Weights of a small transformer language model: biases.
MLP neurons of a small language model. Each row is named by its layer, matrix (down: output weights) and neuron, and shows model dimensions 0-127. Each number is 128 + 24 x the weight over its row's rms, rounded and kept within 0 to 255. Numbers have three digits each.
A block is one neuron, or neurons of one layer that tend to fire together. Before each block is what it responds to, as a language model described it from the Wikipedia text at the highest values.

Indefinite article "a"
L9.down25:120108138074136124142127154131132119147124122125115090165133139086081097159089151122105172144083122061159122119175134128111113079106111126132129168151108146110123150134151123129139124149179136172101122096147051144097164107173125166116103126137142105109110112135106122131121134145120143131123156168161108152128114174128102153076122100147139139107082129087123159123098143132136171178181
L9.down65:132136154103141126152131108159135173121159125104149109092083170122138092100084126120170161141114094137083166098156160135130145108138117097096132127094102132097084114116145181131104113146113142112190163061107139097123108115134148106094129116167159081098156155112120149128125143118119106081141159165130112156111134126148146130154121106110080103118131127114144116099116127105128149121124
L9.down142:149135106126153104157120133162141139126094117127161150140090169173122135145137153148100107120129098100117136142128110138111128157115133075104102138078160129120087124107123118180137134124149102144154063097161150123187154108143154105140096102140142119150109121122105135163153103145087109161160136139183158165146141143147106103141112158144130135159112121138103145139109151094140165128115
L9.down417:117127153098197154118118100157115134148119128098139152133148113134087151154146151157149121083088097094124136152152153134137162089125124171182081122132112110105170153131139129127147134119128114151105131108139124106154119126110129166096127111188125150111173122120119137159138133124175160134152111166151141181110128184068116158106163108111079148117102131122107120073151179119063130162134
L9.down454:122134127118135158126159134192142142109134139106111103159125112095075121125166144133137106171106099073134112131144103128128103138133102143176126071167126088118148156100152097089125145131129102129099107140158133142085112156110156115151139166151124152131160101137110136124183124114140119118115096145126128159123164140126119151125106151157093180089136114115139102095121188112141117115129
L9.down533:124092114142136113112125137127125172135135154112098146136167130079114069116121142160126176141084155124115147139080137158092111126149138174096110091113091094131155150123133144150177112114081126126140098110126127107130138154137094131108155112147114149098135131130163158118117125159155137111168075127158136112136129130131155157109126150155131146111131112077143125126162163118131119129172
L9.down573:130101145101151110088130135136134123109154158098126133107104137066169139104120111075139161097072134075129127146115129101118078133164130140121154119108101145154148114125118133139124134142075093142086148103159117114126125093114120117139134159133098160165127137162120155131124091126135087156087122121112081101081129153124090130143099119118118136108176124159114159144136126115086138165159
L9.down613:065132131115160119140169156096168147138122115153114157135115139132135114133105131152107125161131097123093109145129135106131156133137107100114154103162095150086176154124102097158144134161167080139124137113093119133134154144146123093117164118117096106133108155104139086099127158197121127140136101137116129126054052119098132119101159126110117129149157105190151126146111090162118122124128
L9.down650:122142151113102173127114163158090120085153118112071094144164078098136144128130157117125128130122090103128102169130076113118103149173122112103141115125133132121107143147160093140139165121152144108121117141113153122120150146087155160088138131153120134090144130152106129122135102143103137124117124120154113111088161178095114145135115132144159165101173138113092099140134146161128138157132
L9.down685:148104144120112136159113126152074133113106159165086104204126131103139079112086091131156123137158125080117149115120139139127123127133134156146122134109104159083085124146155114127137122154138123102136108129130148141091152103108138125143080166172148096131095103106139184127132132136187137072096168073154111083105100149134109148126113194130150113117147100123157114091149145114151141147146
L9.down701:114156102156095161131112145122131161129121128129150133129174149125151128160146140117141154115159132102098136139165141083101128109110120127140136122177104072075125124160102112113157184119089156084137107144117099123114151146106103124108136098162122135143142098161137129115116066096124083129131125098147090101110096135144146140157107090112155081126136139117121120127132152113139088161162
L9.down754:145121153119128130117149144135125140099100149153127143139141148130079130150115091132133113100101152152146103165162122165150115140123144111120171139121119133151112125089141130128145113117136138125110103102145136168167125139155150143130169093132154138178102147149099119121147143158158143112142171143110121122095112140160130141118142142086160144127114147139101132139099103128107136094107
L9.down841:175126123131182112126118102109121146147112148175125118117099163100130112136119133118105136114154146119176093072117127108123106132091166123144154105094123106085144137147110093174134117117140102117199151115140108143141121140128131145129128140135130109136139157151127151177103142139136110168089099111099124130107133114108147126164152128127132154123130135099150095141140092150128157171113
L9.down987:155171140113120120121085127159152153116138208146109128110126130120147192115117134142102138128160104126159193127143150119114104128114098131122115152079134129134132141110130150128117134164162120151144092122113098134098118131095168103118162133095131126099148150134135167126126122121129130149091124126124143126122129115101114108178118153136089122152107133060138116160144144150162152146110
L9.down998:130114170093122102141103100142150138130175122100117138161152127110121119132123114147102130144109152162131138110117085140161099115126135130137151147150075135158173134145167154147128180153161180118115108114153096128138154166136138143098092153105146155162137126102122129141122132113143080093111149142133146114125178100104121094129135096134125138088123125091143141099088111136081133124067
L9.down1001:127087118090149124107106107137149149128154136137147127107119090127107105116133158146133089140201142133138112148130138131131122152107165159164181127067108094131124154137126101091150142128157067087126118113140149110104126137102139067127150117132139107126101090129091128159136143116132132117127147124115110127103152142138150197104122117102125167119103113118098100094167122125168169168133

Internal hyphens and commas
L4.down330:122131125122098151112110109141099106130130116110134205144101132110171102111137121132137102187097139101154107128123144115118133132132111143111135130122137120100116129120142149135153146095149111132106130136124081098121117171155130142117094128127140125155120127159127137141158137087122131119180112119128131122143157114176121132092137094115092108132129126172137126092099168134102102204167
L4.down389:125143126112107144118078113181129119078099133087144106144109108119099106073124146101149110130156154133122083133115163109133131122138095144150124169179129122121139140120133120125109145106146129139097147119138075136085139137105144096147128097180107128172127163134118134159145126113149144118184108128129136154135123159129137110174164160106125153164125122065121140109100142101102116106156
L4.down414:104117107080110173072126075121163098080129114126095103129111156124119101144120127115176127133107130159099122146123146143104122136139145096114075129144170147110140135110090127147133105067149125128134110100136103119136163152157123149120149153102120131177121154133167110247094105107142138154164113140147118168141128128139122125135146107104127129131159170099094147093126168080146145151152
L4.down436:091116112143095153116121100133113125109093155163113140141112117137131142120161149138153132157133133113130088125130118152103143113144121117108109129124142141126146124097124146124126149098095158155142130149144114094155154139153121136131121172126120169154111124191144079219127129115107110134101121166165121192155112135106124097143107112144129131155142122058122144148137130125160149156074

Role-noun lead-in
L6.down247:141152143144166107114110137151131094128115136140128118111142124110108139154147099135121102116148118134140137109094182128152130133122144132126153125087164092108057170138155144141158131178084077159133149149130142110093095097103134098127117130120129160134158129184134140104092153181120110079137133119160154119115158131108110147117107141097106132144107145098123096132129124145120091129146

Disjunctive or/and connectors
L4.down211:116118122143147129102159129131115112142141146119147117102170136122096143177128179129119145134139161099118129099106111159145093136144127107101134150095149126132130124119145140149150103134133134145119160092110098135130132088134139144124151101121100115179112191077138141114114140152087114134144127075099114121135138099099122132147137094121169124119158140099155122110134139120116141106157
L4.down474:165165132158129145101118107141064116109175130107145145150139128134157125124154116127115092164103145089129151155137110137107141097105127118118107110134121097112156149160090120126147178105126160088117129108102129140125134149112126116167119103140123129141138167162117154134119123122127134156137095118154086144135103103167107120145150147091125161159170134152107124130138133110140160118136
L4.down618:113146106078099114110119128103148121139168190125093154142103124115110151145107113113156162103141116146107103120154138097137110153110177148117106139120148133120119120128149140171091113124142147114139121125154130125078130147171084141144151101113141153162110125149111126155098153102150153148165118163140110131122126076114098085124107126139100115134117133117186147141151155173132133158163
L4.down678:128098127144121162122123159081105160124133128155154116137133160104125135142158115075168113105098172172107154131134123113151140180130107109107150137120129158162176120165107121117137116142117118095117095127136075117107125144096089111162131135145152128134125144110092154161150105120156146118148134133171110106105138121127120127154105126130091140128158077108134118127158115111111147119164

Articles and prepositions before nouns
L6.down100:146114106154095097110076156137144106125132189080153127143085152106134093185130142144151164151143133090116122169117109108107139139135122155148092128155104134108131141115131120151151139138107131109121129143166133113091145147144129152132100131146144119090118150119132123148149113146108119107154124109107101107129123121093172137149142125111104072177178116125153128172131156092122152154156

Word-initial "st" fragment
L4.down524:128151127122103110126087092132130115106147141112100141138102146106123135088105133138133163131132133178112141162120168118161091100111136122101138151087092112097146123151109139135124135154131120085110137121142125125060086099131117124120146108150100098136096095183162089160157121180116145121164123129113096165172127143143109182115109114139100131113146137108154101126163109113122086124134
L4.down611:122139152196099123137089081151116123135083134140150151132154141117148103139103149178174165113107130120146127187128114161188132116146135132113139090120126106131150094171153119152150097092126140098104115121128113145080078130143124116105138138135116175126141095106149100145123115142166120155154075117126103129113116157126132117121126105119154114083167128139112101134143136106134147132127
L4.down758:113134116150098113159182107125154144179158106140102156129114176129141155110113130158113158088119123106108131130094104102190133125126139130143140181144143144118139102123167118115178118129162109099107136123110134150113092149116127165071154137128110159143124098100123148139122127145125119149145090139173128128115137142175122175122104135127153167095113108094118074149118125100110134143099
L4.down944:139122091128111127177104083174114128119118125119142157122139148163124164164137150141128136146167098140160118097143088151163141149157115117174116121117129153111153077113124153117148078135117140168103085114114157131106136080113156139123141115156108130109135177129109129129104140113158135105133145120125150100086123132124157134101103135116167125109134162130146100123174141133119091127104

Clause-ending commas
L9.down68:133134181144123075150120170077095126097143065110131149103147148102184139112141160097119122120135135143114180153130154150114137122131119180102129105139121132107134094131124130099146163128155140167146144125107146094098158134114104108121150150124174151141103145135115123140152107131083112143141125117160115150115126163114129155134081148135145126156151138136106112085115123101135108146108
L9.down129:080104150126109086098094111122110140108115118108140157167115110126148137123109100108095161150113131107085117129088124139111166136102124084152152136122122144132171120157133134162148143126084171146154165132151156119133128126110103107115100127113194134111101135127102083230137120079116160105133116171158141121133123139154157154077116145128123129130141125169158146148149132079125112089125
L9.down153:099145116115102118110083140092150102127089136100124123085140129134138128123142133122156120142130142105149137141150065152117147159127164141141096147142143106144167160126168128137127165090151090142139146129135131102165135138136139111170112124124143130160157100104164066162055097113125136126118080185163142120116109098120129130150105055117093108129130173108160144095114110134124145105123
L9.down178:146153107121168157131090100144114126116143157161133139134113134136070153094138100060063166122125163153142120149141159128176144135134094181090154107142090112125126145131111144112158170109105144142157120127093114156115128133128146143113154125121171155114136145171143102085107121066106144133114146136094122118148165143114117148126103134113160109150138124118145145145112138117111077142113
L9.down247:175130132100105145118117118122179092093139118110124147161113141115120113089118142164081137137148159109162107136168132121127146116069124088118163136083104133139151135133128169086148117120087146151129119107148151121132155151128117087124092105174108137143151115124171124187146149137136135185132123104107092111092141133117106144120076142147147121122149119084129136134092110118127121133113
L9.down317:170147142095142124153157089144130108114117144147143121154101145114125150140134134131129147145122136106131107170157091159127137129128123138126138113142089120119101129132099157119157145120169136141114152127096149132160135139123111121166131096114146117142094126115135133107136129168092153148122134146115156093132181139160092153122129087153144163136119126080130144127105117144111146112148
L9.down455:140138092153151151107109151120097141115093093143117057116083114085143128133153120114121155144116215082126118139123132143118122147134127110086138136127158101143102178162113131072134171141147111172153115122108111093124127125146107150145120129103142126107134124095138148153128145125099092147112171125128098172160170148116142093102142152102127151126123160080098145097139117112137143128123
L9.down553:130133131106084117129134108124153098119134139083112129141111120138135117164136164092116170107073141104141141102140175129114151143127173142125125192130105112156105111126125164175142176148121140077148097107146144136135130140174148111133117118127113124095130160147092118178131145090140168125095151150125139153170144100144130117110141088112109119151147162091142136130142165150136162179101
L9.down615:126137088118147169155166093112139121145155162128133114168068143134115145114156159161112125145137126129165120143116132108107130143132119115156139158147134157136113132114153137106102094109103111164101082109099160134092138113125074140112099143108136154127097174153114109143107141091177162109125103151118118097157152140102137117104123139148116105158141146118102174149133147144094110157150
L9.down645:171110162147085136089129125149114133172109091164152111122142126163171124119152118082136109105109123094153106115123150154135129157143132125147126117152084133103144113105138131122100123151162136138155108154125158153097102091113112137143105175083159147153128159113130110155103116152120118089081129157094105140148159120135104130137172123123150135138123083135157161131136144140119130182136
L9.down661:119139116129115150097098117158161097088137146142132126143125136109097151125117133128140125115121114151109104151119148121115117081131150124102092147126142143138138126125108173133125142129130142111102133095161107068124174148142107131101130145158106121137089147150157131209119104124111110148122148134136076131160122142155111110136114081157160158133134158121113145118183162115131132165104
L9.down770:145125122107146115112136161083115101151128126153156181133131129116141126144133117159161109135199136116106136110135131131115123142067133108108117118143149148168116137164089110154151116096127108137134145120089082120125133125142121134146160115111110147097166132127141115155126136103168121154072112131131128122121136145092145129143132130178150102123125110099118108156137144134163098123091
L9.down905:158166141118099127136090122168138154145087178123122176157120150118144098153172154092140169145188131144127113069097122139117163129104135090119130143110136111124109119148132106076100146144136115133179105127122120102143115158136140154104118114115147115103114132138100148164090125120106156166115217135107149134116163130100113111139113165135125146147137134087144093107104163102158119149102
L9.down923:126152112147118188109120098100125121151113140094061133075124125136127089110100166101169120135121161108124119134115149116093140136128118092141109135127108159123100133122126146152137120117099108157135135116162120110141156169166139121150108125155115118196106157119100133147122150110120126100135137104123124157117103124115148160124167177152127094113078143085113097150147164137154163164115
L9.down960:135106139141116113131109088144117105163130122149122077097173142141151143182128095167115119121115119112123094120113188093198123118160135149122122154164122110132109127129072108102161079143131103079128135154119161172136149131128154160135133164100098126136107113146120127167142168155098138124169168149150150134106112137164118112124137111094096097104114137088126126160130138121111130141128
L9.down1005:105142145106129154133100094114127089199140119129122118144140124158106101141145153113115182114108136141110092101124130123190120125190129139087123187126089162136113089137128132119115125104147114120175102125141115096124132140158118103115098108110117126125131137104124116157103123077146112120148150132165126155181133157148117094142133111136118112160126135104096139125103106120153125122155

Nationality then role predicate
L9.down32:076107140137112098103125151125105093121097140124112148135145105178157098121144144124159119125146134099159124116149125101153132165161145151137119140105104125150123124115191140138137105074131139104125113125126122110138113092094138112131115093141091047193104168134083130173161091169159106192115078125138141124098086163123114095151167131136153128148129147080116103111114124122146144121125
L9.down140:102128117165097160156140177151127124154132175092107127136132127169150139108096133106097178159162135080151106096080095136154113188074081157100158089146105127137174149098143150134118087125117136149089127120178130113112142166144112128142146131163135133139106117113107140101127111182148064141114074151140106099122142147123099117119110108117109139125123173103122104060114144086134109107128
L9.down176:127117149089099120113106199124161116134173114148113121075124115142112123165104136124150141135139099165125107139151081148111104179103120118083171146121115164151141103089095098166116095115161122120142128146132126102088158125075136162149124119164155117127106153104129076156138151137130137148116103165126096127132117151135111130091138132140166092122124109136127164106112167122103157086149
L9.down177:155132125121098139114129118151120124149101158154129138144138098094174177106108179109094141115111115133148110141143156091117161161148177152120140124127144131140084177160141087117112057140130157137153057137157133151113134108133114125156145160119156107119132115103164115129121115105153111124132133118131124161131127121131110108126088147162129147115139163092117139146149125112109121108125
L9.down231:106187162160167174096122092100123096148126115123162141129099115110147119164143110133115126112103128103102146156129108143129144099140115116146144164088114121120142132117112141121174151137154126150138128149122116129106108105110144123112137133077138111134144110105112161151121120103120143074157166109126098136099134157168109154161108142089139155107112123110118099088130125148111144141144
L9.down359:145155147178146118128118135127108090123123144134120149098100149131131143130135134153157138098110112125109142108171055177095178115138142125152109109162145129122150096133103100094157117126155151089149113151083110151122119153129100127146113132178145157126122135137136119170101106118144148145134086101171166148126093133140145104142126198173119113107142123144126139133116086168127142127146
L9.down376:116150124081141085160112092156106139093134137128115133172123136162110103087158137087123135138118116182151096136152152120151112147141101094149105097158102149087140121183085132105141167139094129079147126124150141108132111085156153110112110149101104123082117134102074112117141128085105122105109090129131138110128124118141148151130123133137139112106124165104104118107129121153127192114160
L9.down421:155160133130159116108139154172123131124080171105162107153103119119137187147130150120116121154121165150128136154134090138105133119169097176109083147122105125161161167141116104168102153168176154142125100149140140130094109124153091176106126125158153155128116160146124116093130145132107132129167109139121116129139153123121131078128132119145079142119145127147125157102133113138121139137145
L9.down558:156169155168159118123135129087118110099146134158168154098139117137103111112143124179115136094172153105113135137177161105138151123100119119123139148129165093143157141112109108125103077147081110078134137132140106174123111150112098144112125155145094122109105127152132123114100094131111104148143222121126115147120119132093114172143165136115165107132148116090110131109145123131169126088110
L9.down597:158096121119147145157098121165176107141171163145057124135157139127150134138143068130134119135130105134105148113129133153144141152100120148089151131129089123139166147177115152138130097141154163101127098154095122145101143162130107128118101152118126080100142131132139199112152153156121126143098188140116127144123186131149178117129114144150109132085139115097147161162119138123103107130158
L9.down647:120109105141124118107123089138136135144118108104141151157114091109121154112121081108080124092125125123157213137167187101157067116155162086079140128134103123129142092134132123162145144168096141114144163121124110133107112123124118099182096149137125152131159131085177121144099134157100115147125086130098097144133146143107112121124142122132119154150121160073154069118075101080104123126125
L9.down662:174117156138075110132105152125095141087076121157125121119110175109146131134103100126156128148132130109156148155115113142132122107103158126141124086099127123144133108095126120176147143162142149154104101137167137133158138078144117179182131148150188103128179132116141115206107092158132122093096138125137124101118121133108127169109133117203146135162143108086132141082114104130146113149095
L9.down673:124164112137128133155136138109161140080147104126148180147136122146134090153104123149116146138128101111125147078117085141102136143123128168189128133152103100130121164074125110139130118146168125123108159093134115135126143120110140145073152132138094135130128167131149115106142115106120090137140113143172144119151149093131119114151119139102095103147088161082144129107130141161136113165101
L9.down703:105107097108137115132154123105143132125154165118118147141139083114134111130166170130120121201154142095110136083090123156112138119134081137119114070135112160115120120126140174120146100145186116130158153157115118150107111116108124074103171102100132125146066125115145136126102121103093129149128154149110122124149121143162084149067174143128161122109120112097088120126121116116133173090110
L9.down726:166138100127136130172112131118077175094130187164115124122122126132127113140124107162139125125134114114103143126134098148123138129151146159173155123102157160131077129138127156113121136111138156110160107126112166138120105180133108119134162142108116169127115120157137118178125092106143101110085124147120129121122147087115139125180104125095104094139170128136130136120109148125136165128078
L9.down983:123109126116156151120150107134128098093090128135127161126146193163160144176118100101134127153165116107142127117125143131080168187101152142121114086127121098145111071098109131128112145155135106128114132123111110111127077139145134141102155132182144129120101157092139129127101142188107107157112100127099089165152167148077142095104146158105124159103155124121171147136134161134122147115111

Punctuation and word-piece separators
L6.down991:090152146148155131118088148150144110120116119152124120136126110150100144137158133153159106132131119124120131150117171139142106111148136114091117175123143139150157128161135114101105150099148119166145125127135118049124154135174118121091125150168101098175112121165149149165115088102083086129127143172136100131152129128143097119137126112158127179172176154115106142120125168118116124151130

Verb after biography subject
L4.down128:096111137145089108150070148130147125106151149096119122114135099081101137115167084089117121149153120141176126118141126118170105093097133117155139122126119155122141173151121153104142138128110121134102157126113159137107129126093097085162130131108131115129095174107104161195109120130156145130116152168102110119093135131140111131093139145097108115075098136089141179149111155151111120136140
L4.down422:109112139144133132089126129130126111115135154082099092153089120100129129143129125148082128138157093190095106134166180130136087104157135093140154123137158116109108129181143138127118119155090111123145140105151161149123145118107097135140107097120108110119149105127109123127148132152130070128139142128110130107111098102137135156130133117128107084091135124106124146143103166148108128117094
L4.down821:105156176135122119112128150118139116145144139120158096164124146105152149155083101126153113137162086116134133138131128138104079088130089159164089109127114112140165114152118135136118112116109081104105155093120130170096129107140092139181147106160133176132157117123112127159094129164129173073113149125099113159136106125108131112106122133123161140125161152110154117130149126119086131096145
L4.down919:102125108047079124107115107129181129118134141124110152110079173158096101143118132149141120114090147156145118123100127134099140123136135115119125139122138121125140101122096123129126087138155128118134142121143122131122131122103102106123109104122166145111136080140133136196117122160164136118130137128208158097134124109128144124133070117157146134103126160091132150112148178121099089154141

Word-initial consonant-cluster fragments
L9.down22:142115109119154110160177148135169142173162125097188116179126112147135083172152154150142121125130158112148134127177152130127085117145110135113156132174099154056129129129126145121162135084149126098129158111120128106180144127129135111134139122094112108128094125123161099129130160124135112090126160110113084140137091095129127141122150120143176136119117148092071114151135166139119105118089
L9.down28:144114188114123099168151133141117156086118113092110142120154141119108139134115120167097146071180116159135094114122134153130150182133133104102162134139153132123136134103107087121075126170141172172077128083112116097142080159098096138154145108127163125145164103123105118132123138138115113062133126111137138110143149143112117146120118102161120131123163087138146126157146142154105097108099
L9.down72:112123170129146149115111105131142095151104107087146124171115159105096107112145149100111141119140104188114145151168180103108160105177100090130124116156084092129113106069147141158146116168113115119097125148111095154095137105144063120143143141109116110123155148086116148084121162126090114142097112120150138120149141129116116154132133140157166072137105097150131119141113137131174125167124
L9.down253:123148121119074131112144101143164157142138131117135134122111166100132187135122135180139163115154134147189111149136119143189118120098132118142109119086145098120089133096113104139125097108145112111107102144139117106124143117138079136121155115118101144155124119179109077116143163192132125132096096128101120146134152129142118126111162093139111123149164161109145147126161150135133143114128
L9.down265:162118111113127146150103146174120128122151137135113119120133141113167120094138133150175144120109127153125074137170145114143126165106135118079146121158121098113144158084097153104147147132133124137130147115158168136118088111130142168135081099137113142103134118138129135114171159122138122156127084126116142108132132109156100127109138091092116100133108132155066103186140118158120130107157
L9.down286:142169141162118174138121122153086126077103161132149110124154115090144174133169149124135179111127118122150083121161127164129140133124108124142147096091127124144107137126089126112130074102122113115157111102165093135145145184130090161155119114118155142119136140127119153132128137144142129117112102152161146152109083125091068129140117112132125156089139123131131118115151135160135115131100
L9.down333:103114173118136135139081125118151137140123100166178162143152146102142118167188083126122123123117124134145073127119093154115119145137116123083120095136135133125155096135104180142129118132077161121152110144102134149103143154134148062101164150140121101087115136121107125167144129089114142124160112156071109138163159089131132154145114150107105134165117162167144134108159092122107125098168
L9.down741:136108164144139141206134093100137149126123128131138145155139126096140123086127153102142161146145095138110116127138118156138129140125129107118159163103110117146141108122131106156118115142144134117102126091162119113152140131144103130154114157158136092152152142141093122126128147121131144134111075119135160125155158059152124120126109126112136115090140121127154108125131143096162121131127
L9.down746:082131117118125114124081106162113100142127122126072153099122128084152139149133188126100115110124137068098137122130100137097087150124097164115153150108120112148155127159087135108124140137157121178129172134126130116082135199127084167123094128163180146112129159179162164106176131127120134122111102147107132131167066107148095134106071148124164133113087098122086108145124130172141116113114
L9.down753:112161081129142105151103090159144098135108093133123120107136116098139133094142158113148154149143155101166111084114129129108115151152128158137095133145092106115124116133121147116150151116092138127103155139153139133066114182158102161129126069110135129181124166085126094151118120163111127171110109138113134149136123126154103131155131198146167160125143176154093112136123178151092100106117
L9.down835:108153091168098130175140120150166142115125160135139129143132121086168160168128121134129159143160113109095111109152121144124107129135094123077169114147120111117137134108125123114132118128142134119122110093161137137114155143123139114201183118126140113126099121105162128151089134117123110121072112148148088108152134097166095154147148098191077101154088105059128129086144149106152116104118
L9.down875:152108108192129126114096117124146191106131094128144102133124137116147108107109116116092148150175117162113126130159065122131119123091128178160145116099125136153107103161138140112151153086118107125150165142143125121081123156103115137125157126127146105109104124098151107135135134141158139151121124138120134094111120103101139139139139123125084147131134140058106120182151191117145110116139
L9.down921:162092159094134165085079104115116135158131083126081114064092122113127131114156103124132126125162109137081163122133140141151136131130099136148126153132087131143133126133129088119115126130107142118141120124131197126134123146138114154127110149135141131121122114157120080158145154131087105123074102120102123121139111110115136132115143123129158147086174078085119115139148121124121131102139
L9.down935:115117128138120094131135137150125157121146142096152098105182133110106148120159128146141169096150138098091113122120126168089159107174115125122112102146126114135135121112108136161139151167097121152142119118095132129128144140125113115170133171131140157093147149114132121131138154132166170098165128175150140142143152116122106149143097152067143142130133073089100147135114126134078118090099
L9.down971:155107134144148147128155169110135114177129154083126133142142081113084105138120134107117181091132143085121108066123105120113137138143112160114134078120135138144124138122145181109152091136118107114134138111103135127136111128109142136119099142138102126114157090129107107143144114142155136115126143137121138112146118106167155151088099082177106154125126127085145095118110186133128146078140
L9.down976:127117143146136112145094108097157164149143124165124149135123169114071146111105111143115129121113076092103149129133154100152092094120153175149129103084084152137129119148128105119161109112126122102136126164113126110068143101102141151140123117126132137140111117127113095092131151148138151069119153085125113121181153137129127141108131081091121139115146143098137135168106129145177160099150

Split-word "st" fragments
L6.down393:145120131127108176107122113158126157136139141142156118136129163106150191107128151154138099140107144109105140160073130102139051119113160143069169097126151119153082126138139133140110084125165146129149138180152137132104115128115096138119173131119107166086134122150144123132131137097156156111127082149145133182102125146113120143169085128121116129101107116100131130123136092088149160161137